Weights of a small transformer language model.
Size: 10 heads of 64, MLP 2560 tanh GELU, vocabulary 17981, 62.5M parameters.
Architecture: LayerNorm before each block, rotary positions, no biases in attention or MLP, untied embeddings, attention and MLP in parallel.
Training: a variant of Muon for these matrices, 1240M tokens, 9461 steps.
MLP neurons of a small language model. Each row is named by its layer, matrix (down: output weights) and neuron, and shows model dimensions 240-335. Each number is 50 + 12 x the weight over its row's rms, rounded and kept within 0 to 99.
Before each neuron's rows, "fires before" lists the tokens most often just after its 100 highest values on Wikipedia text that the model never trained on.

fires before: " the", " by", " in", " with", " a"
L3.down1613:24 50 56 44 47 62 37 57 43 48 56 48 41 63 68 30 64 70 84 69 73 25 26 45 47 59 36 44 48 52 52 45 65 60 48 49 27 37 49 61 30 53 38 45 57 38 28 76 36 56 49 45 41 60 56 65 51 38 66 44 36 18 55 64 51 44 57 39 49 46 53 63 41 51 30 71 70 41 66 44 49 46 43 54 39 60 58 50 41 59 36 57 61 46 34 73

fires before: " ", " |", "'\n", "',", "'"
L3.down2014:60 65 45 43 43 42 49 64 54 37 62 42 41 40 33 36 57 61 35 13 32 47 27 80 51 45 45 42 71 57 44 42 64 58 51 06 43 62 48 31 34 43 76 43 43 61 76 58 49 52 42 51 37 39 35 48 59 42 21 52 38 57 61 38 58 61 30 44 37 67 50 79 40 73 60 58 47 47 50 34 53 31 74 39 50 42 52 54 63 46 50 73 35 60 29 41

fires before: " ", " |", "0", "+", ";"
L3.down805:46 49 57 29 36 44 38 31 46 48 45 75 52 58 38 30 66 43 53 33 55 41 60 53 53 44 48 38 35 47 69 57 66 53 37 60 31 48 40 15 48 45 65 62 25 47 47 60 40 49 58 41 36 48 49 43 63 35 57 45 54 61 49 46 32 34 86 58 59 31 49 46 44 27 53 58 48 37 41 64 64 48 71 42 40 57 65 51 29 47 32 48 51 56 48 48

fires before: ",", ".", " (", " and", ".\n\n"
L3.down2013:44 54 17 61 71 41 41 60 38 49 38 58 53 60 43 40 26 80 66 37 62 43 41 57 51 49 62 47 56 59 35 46 46 46 38 50 40 63 50 67 39 32 47 66 48 44 55 57 55 39 57 48 60 56 20 45 32 54 34 46 44 44 44 54 33 60 63 51 50 53 76 39 25 38 48 54 43 73 55 50 57 61 41 53 34 42 52 53 52 57 64 33 50 60 54 55

fires before: " in", " by", " as", " on", ",", " at"
L3.down2449:47 27 61 36 52 60 32 42 80 56 68 51 56 58 53 32 50 43 33 55 62 31 54 54 43 37 64 45 46 46 35 52 66 82 75 70 40 61 56 38 54 27 49 49 38 78 61 54 35 68 61 50 37 71 47 43 63 52 53 64 47 74 39 39 42 65 48 54 49 54 50 56 57 61 67 69 60 50 30 36 48 24 48 43 53 47 36 37 44 48 43 48 33 65 34 40

fires before: " ", " |", "_", " %", " |\n"
L3.down738:60 45 49 58 53 36 43 31 65 46 66 35 52 64 44 46 46 41 49 46 35 54 52 36 46 36 34 71 40 43 56 50 51 49 46 50 38 41 64 51 59 48 33 59 32 57 55 30 64 36 47 31 46 39 52 48 56 64 48 71 41 45 59 83 57 62 61 48 63 61 76 59 49 66 45 48 49 40 94 45 68 58 54 46 13 43 58 46 66 43 61 44 39 41 43 54

fires before: " ", "4"
L3.down1164:56 49 53 47 38 54 39 58 38 44 43 53 54 27 17 47 55 59 41 39 64 53 47 39 49 63 60 55 47 55 40 41 48 51 38 54 55 60 42 74 46 47 62 63 46 24 64 47 46 42 37 67 32 58 73 33 43 60 50 47 41 43 27 47 57 53 63 62 55 59 36 59 29 50 51 59 44 48 57 33 43 59 56 69 52 44 36 49 32 47 52 41 40 46 57 49

fires before: ",", ".", " million"
L3.down1960:68 36 38 30 45 30 34 54 52 51 64 59 41 70 53 50 16 52 53 22 59 18 57 50 44 43 70 34 46 60 27 57 36 64 53 46 60 42 63 55 53 64 42 62 56 64 61 45 47 54 24 56 44 66 70 64 48 36 57 44 48 45 48 54 49 49 46 53 40 31 49 35 64 48 71 53 33 57 71 46 40 51 59 35 30 61 57 57 38 82 39 57 67 72 38 45

fires before: " |", "-", "',", "0", "–", "'\n"
L3.down1355:41 51 52 25 45 66 24 50 46 56 42 64 58 44 48 48 39 36 46 32 47 52 68 53 50 62 29 54 58 44 45 46 50 42 64 57 41 64 42 47 60 47 68 57 65 61 46 53 50 50 46 39 70 50 59 44 70 57 54 34 45 43 66 40 55 67 53 47 96 61 36 50 42 54 64 51 56 68 25 45 62 60 59 49 60 41 57 37 21 57 68 54 55 62 58 68

fires before: " ", "kin", " older"
L3.down1631:58 62 59 58 52 46 69 59 24 36 47 32 49 50 39 55 50 39 60 62 22 69 45 50 47 72 41 23 64 51 43 42 62 80 52 33 74 50 62 59 61 55 52 37 63 55 53 42 52 27 41 59 51 28 38 43 70 50 53 53 56 38 52 41 71 56 65 36 58 42 69 63 45 70 59 39 44 64 54 47 34 42 59 26 19 56 28 58 43 22 49 54 27 56 62 51

fires before: " |", ".", " (", "kin"
L3.down2261:56 52 32 38 38 29 63 30 54 65 51 52 57 53 56 50 50 30 60 41 38 66 19 60 37 56 43 65 65 63 39 36 34 49 70 36 47 47 40 56 54 57 48 52 60 70 33 63 52 43 35 71 52 56 55 34 46 51 48 36 64 49 60 60 36 37 73 50 25 49 46 58 60 50 45 37 39 56 37 49 67 47 42 21 39 41 73 42 42 46 41 38 59 52 32 58

fires before: " |", " |\n", "0", "18", ";"
L3.down768:56 54 73 56 35 50 56 33 83 63 38 55 50 49 58 48 41 60 49 46 31 54 63 74 50 55 77 46 51 57 53 60 30 21 36 58 65 47 34 71 47 49 50 58 41 57 41 34 56 57 55 66 56 46 39 25 47 51 69 46 35 52 59 39 52 69 38 43 69 47 41 48 42 43 47 58 51 45 53 53 28 55 39 50 63 55 43 58 35 38 41 44 33 60 61 52

fires before: " the", " |", " his", " Premier", " Scottish", " by"
L3.down1027:41 56 29 33 33 67 38 42 47 67 38 40 52 59 61 41 49 59 37 58 76 33 46 50 68 43 57 45 50 63 49 46 65 79 46 61 64 45 67 47 52 36 59 56 38 42 45 35 57 42 49 43 47 54 57 56 35 64 42 50 54 44 57 49 38 48 27 40 49 46 43 42 40 53 42 35 54 29 37 52 50 74 49 64 49 39 63 49 66 47 56 62 57 42 55 52

fires before: " ", "–", "|", "2", "0", "1"
L3.down769:57 34 40 33 58 51 54 55 60 64 39 66 48 38 39 42 41 48 31 62 46 46 65 47 29 35 46 49 54 65 69 44 33 53 54 55 67 52 72 39 44 38 41 52 59 38 36 37 40 43 63 39 39 62 42 41 58 44 47 61 48 50 34 76 43 28 53 30 50 76 59 51 43 36 42 50 62 43 75 58 49 39 35 47 43 56 78 43 39 46 33 73 58 59 78 32

fires before: ",", " |", "–", " the", ")", "s"
L3.down750:76 52 52 39 47 58 38 57 38 55 34 52 32 53 47 57 40 24 72 57 41 49 68 62 74 53 35 51 31 45 57 69 53 60 68 61 64 30 45 41 72 44 67 55 50 47 66 49 41 61 30 30 32 60 44 58 38 37 58 36 51 51 43 38 39 56 27 44 47 53 49 41 40 29 38 55 74 37 57 44 44 61 53 41 49 30 45 50 54 41 61 59 56 57 58 36

fires before: " ", "|", "18", " |\n"
L3.down1824:30 47 27 46 55 34 51 56 53 47 74 30 60 44 57 57 61 46 38 51 55 47 68 47 55 48 39 67 34 47 57 58 59 58 41 58 57 36 61 50 44 57 64 32 85 46 46 33 52 43 56 47 47 58 33 59 54 54 42 41 36 51 40 61 63 71 67 42 32 67 60 38 47 35 33 55 63 49 44 50 51 32 34 43 37 58 66 55 36 55 53 61 36 49 39 65

fires before: " "
L3.down747:48 51 40 53 55 49 52 63 53 47 38 49 56 42 42 41 31 46 55 58 71 57 44 65 45 47 66 51 27 47 41 65 27 34 60 64 59 34 39 42 41 50 46 46 58 64 61 47 77 42 45 60 77 43 49 51 41 47 30 63 35 48 53 50 64 39 48 40 43 58 63 57 31 62 57 47 47 60 39 44 45 42 47 75 50 63 52 55 43 38 57 41 47 41 55 46

fires before: " "
L3.down787:53 57 57 48 49 59 51 57 54 34 26 42 62 58 48 48 37 46 55 55 53 58 66 54 54 55 37 45 58 45 52 36 42 58 40 63 32 47 46 58 58 62 44 49 56 22 73 70 58 55 74 45 45 48 38 44 47 58 54 60 66 37 36 62 57 44 39 64 65 46 61 48 54 42 24 58 39 56 34 60 33 39 58 54 52 51 70 43 61 61 73 59 56 45 57 74

fires before: " ", " in"
L3.down1621:57 33 40 32 61 40 49 40 56 39 57 51 42 59 65 45 45 37 47 62 42 52 70 54 25 55 59 51 20 35 29 41 28 50 52 71 45 57 47 45 38 49 59 55 37 71 11 51 37 43 58 61 48 65 51 33 54 38 49 50 47 28 48 36 58 26 40 68 65 32 48 42 48 44 49 56 53 44 42 71 43 56 45 35 36 63 57 60 49 45 62 69 39 56 42 32

fires before: " ", ")", " |"
L3.down371:48 48 64 45 51 52 44 37 43 54 45 59 25 54 69 37 45 51 37 54 48 57 51 69 38 72 42 59 44 69 61 52 44 54 56 57 55 57 53 47 56 37 60 63 63 61 49 56 58 45 31 42 57 53 64 61 54 55 41 46 42 57 41 43 48 50 38 43 66 50 17 53 54 61 52 46 63 48 46 51 46 43 64 52 53 36 51 40 46 62 55 42 48 63 54 58

fires before: "\n", " in", ",", " and", " from", ".\n\n"
L3.down1951:32 55 29 53 50 50 37 67 50 61 53 45 62 64 40 41 49 57 43 57 40 46 46 63 45 66 85 57 42 62 41 55 47 48 49 55 58 52 51 49 40 38 56 41 53 55 51 38 61 32 54 62 56 42 43 57 43 38 46 66 81 48 58 40 49 60 54 43 68 30 77 39 51 43 43 69 26 42 55 60 45 53 50 33 54 42 55 61 56 56 47 33 26 51 71 36

fires before: " ", ","
L3.down301:55 37 31 42 54 47 45 57 69 25 32 50 58 50 63 63 53 48 32 63 58 50 60 68 37 47 64 51 55 57 42 63 69 29 39 65 60 48 50 55 45 65 34 50 27 68 61 52 46 38 48 45 58 39 43 40 34 61 72 49 46 60 54 52 47 27 54 60 32 50 46 44 48 50 48 35 48 56 52 51 74 48 46 41 74 52 37 47 26 48 48 38 44 43 65 54

fires before: " |", ".", ","
L3.down2316:47 66 56 54 60 42 45 48 48 53 25 71 41 43 56 46 44 45 63 39 42 63 65 65 50 57 55 42 49 47 86 49 43 53 67 28 41 54 48 46 50 39 48 52 56 49 66 65 64 48 48 43 36 66 38 56 55 60 50 76 77 66 40 51 35 45 48 67 57 65 55 38 64 58 62 54 33 46 48 44 65 26 61 50 60 40 15 54 55 63 48 73 61 62 61 32

fires before: " |", " |\n", "–", ";"
L3.down336:39 50 52 51 72 44 33 54 52 36 72 52 29 51 37 59 44 64 43 66 66 31 67 44 58 58 58 62 67 68 47 30 53 63 41 37 43 26 63 43 44 51 61 16 50 68 48 61 44 43 49 53 37 84 53 38 71 74 48 55 49 53 53 51 69 46 29 52 71 45 55 47 49 85 58 26 66 38 61 69 63 44 37 50 29 47 75 51 47 54 41 52 55 52 36 62

fires before: " |", " |\n", " ", "."
L3.down2119:46 58 34 54 49 46 58 45 44 51 66 68 43 55 24 47 39 59 36 49 67 48 56 59 31 61 42 58 57 59 57 37 65 57 39 51 45 66 68 48 66 28 67 51 44 57 43 37 33 49 52 79 70 50 60 48 46 41 31 46 49 60 46 60 45 74 37 37 63 62 51 42 40 37 47 52 50 61 59 56 28 49 44 24 51 55 40 59 60 51 55 38 45 45 52 52

fires before: " |", "%", " (−", " (", " |\n"
L3.down598:47 49 20 57 42 77 53 62 56 66 49 51 48 65 56 43 52 76 31 45 55 44 77 57 43 43 46 62 61 33 22 47 33 47 51 53 60 61 55 55 49 28 40 34 41 21 48 60 69 28 52 60 56 72 23 48 47 34 70 56 33 39 63 52 33 57 51 48 47 38 48 62 55 43 52 47 43 66 47 53 52 56 52 41 56 25 89 58 49 44 52 63 58 36 34 59

fires before: "|", ")", "^{", "\n"
L3.down1994:60 58 67 54 53 51 25 34 33 63 43 67 28 47 51 62 27 55 57 45 57 48 51 40 59 40 47 57 37 53 46 49 46 41 55 56 50 55 41 46 27 50 38 56 29 49 43 43 34 49 52 50 70 67 55 62 58 42 41 49 68 44 49 53 39 73 60 61 40 61 54 63 27 34 42 37 33 56 27 76 47 59 54 48 61 41 32 50 51 55 48 60 46 32 69 62

fires before: " |", ".", " |\n", "-", "–", ","
L3.down859:33 59 53 53 64 40 50 82 54 55 62 34 21 50 60 58 46 78 42 58 50 53 43 53 77 61 70 49 56 41 59 41 63 39 40 25 36 60 30 61 41 49 48 46 73 57 38 50 45 63 54 67 47 41 53 58 53 59 61 27 44 62 76 34 61 35 40 68 59 59 59 78 48 45 53 18 53 71 56 66 57 59 40 57 64 57 40 45 80 58 60 55 46 42 57 64

fires before: " ", "ising", "0", "1"
L3.down1949:55 54 20 58 56 51 70 39 40 80 34 57 62 56 46 37 60 35 51 59 52 52 45 58 40 62 55 58 50 46 71 58 78 45 61 47 49 51 20 33 32 38 56 44 50 48 45 45 59 51 62 45 31 47 58 35 63 50 56 45 27 53 35 51 26 27 52 45 52 51 53 62 69 31 39 32 70 59 49 53 44 48 34 53 47 72 60 59 54 27 38 37 49 39 20 57

fires before: " |", " \"", " |\n", "|"
L3.down435:37 65 34 57 42 59 46 48 45 57 42 52 33 50 42 32 54 53 64 33 60 58 55 38 52 62 37 53 52 63 22 52 35 52 71 46 47 38 54 47 48 30 51 51 39 44 49 52 59 78 53 44 40 42 50 74 35 40 57 51 71 49 60 48 41 49 58 34 58 61 36 52 57 55 68 36 67 43 53 43 40 49 53 61 39 34 24 42 64 52 59 39 53 67 61 33

fires before: " "
L3.down361:43 46 55 30 44 45 51 37 51 45 65 59 46 46 40 61 49 63 50 57 68 57 56 34 20 51 59 51 32 45 56 44 35 57 62 66 55 48 36 59 37 52 60 36 52 46 51 61 65 34 55 55 40 75 52 67 57 51 38 73 32 47 43 73 30 41 45 37 69 56 54 21 57 42 32 39 51 52 55 51 76 50 56 38 48 79 61 27 49 59 51 54 37 72 51 48

fires before: " the", " a"
L3.down1439:35 45 45 48 41 43 74 51 43 54 41 25 57 73 49 42 53 44 48 44 44 53 54 47 70 52 49 69 46 72 48 46 53 70 29 44 52 49 62 53 43 54 40 47 31 35 67 43 93 46 51 66 50 49 54 73 67 48 49 62 57 68 50 43 66 71 50 62 48 40 40 41 73 47 61 60 66 60 61 55 52 46 32 50 45 37 41 32 41 56 50 43 57 37 68 45

fires before: " ", " —"
L3.down291:20 37 47 57 58 42 45 33 60 54 31 59 40 36 53 54 63 44 65 39 36 28 56 55 46 40 53 42 46 58 77 49 57 59 51 51 52 46 64 62 52 38 40 69 38 38 68 49 50 60 47 39 47 33 43 41 53 47 58 33 58 51 28 39 56 51 26 37 41 53 43 38 41 55 61 58 61 48 51 48 46 29 67 52 46 41 59 48 72 42 58 27 37 53 39 35

fires before: " the", " Royal"
L3.down1764:40 65 57 33 32 55 62 49 63 72 51 30 44 60 63 57 51 41 62 51 44 19 51 58 60 43 52 59 50 63 33 68 62 58 50 32 38 43 60 40 46 38 45 43 32 52 54 36 59 37 58 74 29 78 39 42 75 63 68 40 52 44 54 31 61 61 21 58 60 73 40 35 53 35 60 65 33 40 63 49 45 61 40 60 25 65 51 52 43 57 49 40 41 74 46 37

fires before: ",", ".", ":", ".\n\n"
L3.down2116:51 48 62 48 48 57 09 52 49 40 47 42 54 37 51 66 46 68 40 48 39 54 59 48 38 42 50 55 41 59 60 68 61 32 39 30 51 46 55 62 37 38 55 57 34 57 63 25 56 62 51 51 40 34 76 66 34 36 40 56 20 48 45 59 53 47 58 62 50 44 75 64 29 49 63 30 41 49 36 49 30 47 46 41 43 36 63 35 58 59 46 79 45 45 58 57

fires before: " ", "-", "==", "The", "===", "In"
L3.down1270:47 48 54 54 64 60 37 42 59 42 36 38 32 39 56 42 50 38 48 43 46 45 63 43 56 51 51 28 60 32 29 35 53 45 17 28 54 49 16 37 63 37 23 49 51 50 48 62 52 43 44 64 60 64 31 50 27 44 80 69 36 37 45 40 42 54 33 30 60 58 61 36 39 41 66 43 54 57 41 62 53 38 27 38 44 39 50 42 48 42 62 58 36 54 44 48

fires before: " ", "0", " —", "1", ",", ";"
L3.down471:47 59 46 63 43 55 71 47 54 49 41 48 49 54 49 21 74 44 54 64 44 63 64 39 43 23 37 55 60 50 56 38 35 38 52 67 47 56 44 69 65 42 36 40 47 44 55 47 41 55 51 35 52 58 56 58 35 53 55 41 53 45 41 51 70 48 49 59 44 68 48 33 36 64 47 51 23 39 69 41 30 47 55 70 51 48 41 45 45 54 55 41 59 59 59 53

fires before: " |", " |\n", ";", "–"
L3.down1208:46 62 61 64 31 65 49 35 38 42 69 41 49 53 50 28 70 31 50 23 43 47 35 61 40 46 47 55 70 35 47 45 51 62 62 54 55 64 50 47 15 40 33 57 25 16 33 29 46 49 49 60 49 58 64 43 54 54 57 48 52 66 63 56 39 45 31 33 52 52 43 65 65 38 33 45 46 55 35 55 33 47 52 61 39 69 37 70 48 55 41 62 43 48 52 52

fires before: ",", ".", " ", ".\n\n", " with", " of"
L3.down1908:41 52 35 54 50 69 36 51 44 48 36 73 52 56 55 62 73 64 56 56 38 57 39 48 21 37 56 44 57 63 49 40 51 61 64 40 49 45 50 53 39 79 57 64 43 56 46 41 54 37 49 56 45 59 73 61 50 47 38 40 47 59 41 64 41 67 46 57 18 65 60 35 60 47 42 34 61 54 30 41 56 44 44 69 54 53 51 54 40 50 57 59 27 38 45 54

fires before: " ", " the", " oak", " v"
L3.down1151:50 54 47 40 41 56 33 56 42 44 35 47 60 21 35 77 39 53 50 64 46 54 41 38 30 68 55 65 49 56 21 67 40 50 46 49 43 35 53 27 46 30 73 39 38 48 20 55 54 37 21 64 44 77 62 68 54 60 59 57 48 39 39 60 43 68 51 44 46 43 47 67 52 33 42 58 50 58 44 55 42 44 64 56 58 41 16 63 62 37 65 46 37 42 43 63

fires before: " ", " Final", ".", " |", " |\n", " age"
L3.down761:44 78 53 52 23 56 66 58 44 37 34 52 66 52 48 72 38 52 47 62 55 40 41 39 61 43 50 55 68 40 45 66 41 68 80 30 42 67 49 56 41 17 59 33 67 34 74 54 44 29 51 47 47 58 70 55 43 56 45 56 63 42 45 53 73 49 50 54 69 54 66 37 47 48 50 43 51 76 52 42 40 60 44 37 66 37 27 36 27 50 49 60 52 40 34 52

fires before: " ", "000", "0", "1", " the"
L3.down226:48 57 21 72 61 44 50 53 41 41 45 42 62 44 42 61 43 66 44 39 42 60 44 47 40 40 48 82 44 39 54 44 71 58 41 30 45 37 52 50 57 59 53 70 29 46 57 33 66 36 57 49 38 54 41 54 52 52 50 49 42 59 28 44 40 59 66 51 25 53 74 54 44 41 56 25 46 42 55 41 64 55 51 31 48 26 39 57 48 38 48 56 42 53 53 47

fires before: " |", " |\n", " Cup"
L3.down856:27 20 44 55 46 53 72 42 56 39 52 55 46 63 40 23 42 46 28 40 44 47 40 52 71 42 54 82 51 29 48 49 50 52 36 49 47 47 54 35 58 27 25 45 58 48 40 61 26 37 55 58 48 45 53 43 58 59 32 37 72 57 33 57 61 73 44 59 42 52 70 57 32 69 64 34 39 35 51 70 39 40 56 43 43 68 28 51 56 35 74 55 52 30 45 43

fires before: ",", ".", " and", ".\n\n", "\n", " in"
L3.down2033:39 42 29 74 44 40 51 44 80 60 47 54 63 42 31 38 19 65 30 63 29 49 71 66 48 64 57 64 65 48 30 50 66 57 57 30 56 39 50 46 55 48 44 73 61 31 46 76 41 67 50 42 66 44 51 51 53 42 52 48 38 44 62 64 56 63 44 40 41 51 56 46 46 56 46 45 41 63 74 67 55 53 26 68 32 44 65 53 29 58 56 48 18 53 67 52

fires before: "|", " |\n", ".", " |", "00"
L3.down2477:60 42 44 41 45 33 50 36 83 41 48 71 38 57 57 21 32 54 34 55 41 17 47 43 66 41 35 26 57 57 62 46 52 54 70 42 56 25 57 32 60 52 34 63 69 60 42 67 49 51 52 62 69 40 52 48 65 45 24 50 58 60 32 33 29 74 37 39 36 44 68 69 61 64 53 55 61 56 52 51 47 45 32 59 43 39 47 23 51 47 33 58 41 35 53 34

fires before: " as", " by", " in", " to"
L3.down1295:57 40 45 36 53 49 65 41 44 46 75 55 37 43 65 60 39 78 65 39 49 53 42 52 56 52 40 56 54 57 57 45 54 67 55 52 27 57 61 50 44 46 58 56 46 59 34 50 55 33 43 31 52 47 63 54 65 52 50 31 33 57 54 30 52 53 71 35 51 27 43 60 62 47 50 50 46 58 44 30 42 49 41 47 48 46 58 36 74 58 56 62 41 61 54 45

fires before: " |", ".", " ", ":", "\n", ";"
L3.down395:43 65 61 50 42 75 58 51 72 42 54 44 52 43 59 56 45 70 58 50 57 51 44 48 45 67 43 49 52 56 45 54 57 75 56 36 48 54 44 56 53 44 53 61 64 48 44 37 51 51 64 55 61 63 68 42 51 29 63 43 56 46 45 45 44 55 64 38 45 37 45 41 34 47 54 48 57 44 61 64 84 37 45 28 45 46 35 70 53 68 54 28 66 63 66 50

fires before: " |", ";", " (", ")", " |\n", " (−"
L3.down2301:46 54 53 44 25 53 56 53 20 41 61 57 25 59 39 33 67 43 50 53 31 64 69 42 54 36 47 73 35 52 55 42 40 47 62 50 76 63 42 43 69 55 28 60 58 36 55 54 68 59 55 49 36 65 54 40 61 35 56 55 49 36 32 42 51 49 52 44 53 47 54 46 59 50 48 36 67 56 60 65 41 53 53 34 34 53 54 51 50 69 65 52 72 53 41 49

fires before: " |", ";", ".", " |\n", " (−", "\n"
L3.down901:52 46 64 42 41 45 78 30 45 40 57 42 59 45 62 62 45 59 63 46 64 59 47 36 64 50 60 56 45 55 39 64 76 58 49 51 23 59 51 49 49 40 40 49 47 48 50 59 48 45 52 40 37 67 55 45 53 36 58 54 55 38 68 49 36 54 66 50 53 32 46 52 45 35 58 23 55 60 56 48 51 33 58 62 63 53 67 35 51 68 48 85 49 58 37 39

fires before: " ", "|", "–", " |\n"
L3.down2091:52 50 59 39 54 40 66 45 40 52 51 46 50 61 71 31 42 55 30 39 34 56 42 17 28 46 47 52 34 34 43 30 57 62 52 66 50 54 62 60 45 65 25 24 45 44 40 46 56 09 53 68 58 68 43 58 52 51 21 61 40 50 45 63 24 35 57 58 55 43 36 44 56 22 33 58 59 68 73 61 58 38 51 48 42 59 42 32 84 61 44 34 61 53 62 30

fires before: " |", " |\n", "8", ";", "."
L3.down287:61 66 51 67 60 77 48 56 53 49 49 49 45 66 58 54 52 32 29 53 57 44 38 42 46 39 27 62 49 45 37 26 34 31 57 34 48 38 62 56 35 63 53 56 25 70 22 41 35 59 67 50 50 63 50 37 39 58 34 66 43 51 56 47 53 43 71 45 62 34 50 28 52 46 65 60 40 39 66 42 45 42 45 54 61 49 43 32 43 45 63 39 61 43 40 34

fires before: " ", " |"
L3.down468:40 43 49 70 52 52 50 51 59 59 51 41 54 48 65 50 51 62 54 49 32 62 48 53 69 61 62 56 33 10 55 29 53 49 73 40 65 52 50 78 84 66 51 54 40 34 54 66 50 61 51 39 54 61 72 42 52 47 30 44 45 38 66 61 43 29 52 50 42 61 47 56 55 58 42 51 55 62 52 63 57 29 43 33 56 68 62 43 56 59 26 59 35 48 57 32

fires before: " |", " |\n", " of", ",", "/L"
L3.down464:41 42 36 62 51 30 38 46 45 51 78 76 51 57 58 27 48 31 40 51 74 54 49 35 41 49 53 33 49 51 60 52 45 44 63 72 59 56 32 40 46 48 62 64 42 61 51 47 66 65 61 34 62 45 40 59 54 58 42 64 65 50 59 64 49 51 50 40 50 30 50 34 55 40 41 62 58 36 27 55 35 37 66 58 41 45 39 70 51 51 36 63 37 56 38 54

fires before: " |", ".", " ", " |\n"
L3.down2383:48 60 63 31 59 62 69 50 35 54 30 58 41 74 46 46 50 45 43 72 59 44 58 18 61 52 61 57 51 58 27 47 54 48 46 25 32 56 46 47 67 66 64 25 62 45 50 71 40 45 37 58 42 52 46 36 62 38 61 31 56 57 55 70 49 38 46 51 47 32 43 39 53 61 59 66 30 62 49 57 66 43 58 68 43 61 54 37 43 62 49 42 46 31 47 57

fires before: " |", " /", " |\n", "0"
L3.down1708:53 55 33 37 48 70 42 69 51 58 40 51 62 68 41 37 62 76 54 75 31 55 56 51 55 50 58 58 29 69 45 71 47 40 68 42 64 59 34 57 65 44 51 44 41 55 35 69 59 43 52 47 52 71 43 66 65 47 51 29 36 58 37 50 56 39 31 42 36 42 42 58 55 40 52 55 47 42 42 28 63 47 63 53 57 36 49 46 56 33 50 58 47 49 83 25

fires before: " |", ";", "(s", " |\n"
L3.down1052:51 37 22 69 45 52 62 51 43 46 56 65 66 42 43 38 47 83 68 32 52 41 50 39 45 33 43 61 70 58 26 43 48 61 52 47 47 56 28 55 44 20 63 61 49 41 48 52 54 42 40 33 59 67 51 38 51 64 36 77 24 63 48 54 66 48 65 42 43 66 49 59 53 30 68 38 50 77 49 42 52 45 57 62 61 40 58 53 76 42 56 45 45 42 65 68

fires before: " |"
L3.down819:77 41 51 53 50 62 74 48 51 60 58 37 58 35 32 37 65 49 48 50 37 37 44 81 51 53 25 62 37 34 39 53 43 62 49 59 62 40 39 51 40 39 25 57 50 70 57 31 67 70 44 41 64 59 39 47 35 58 50 43 60 57 60 51 57 50 43 61 17 59 44 53 41 56 33 52 63 36 32 42 43 51 38 27 39 36 49 40 47 61 52 60 49 35 60 56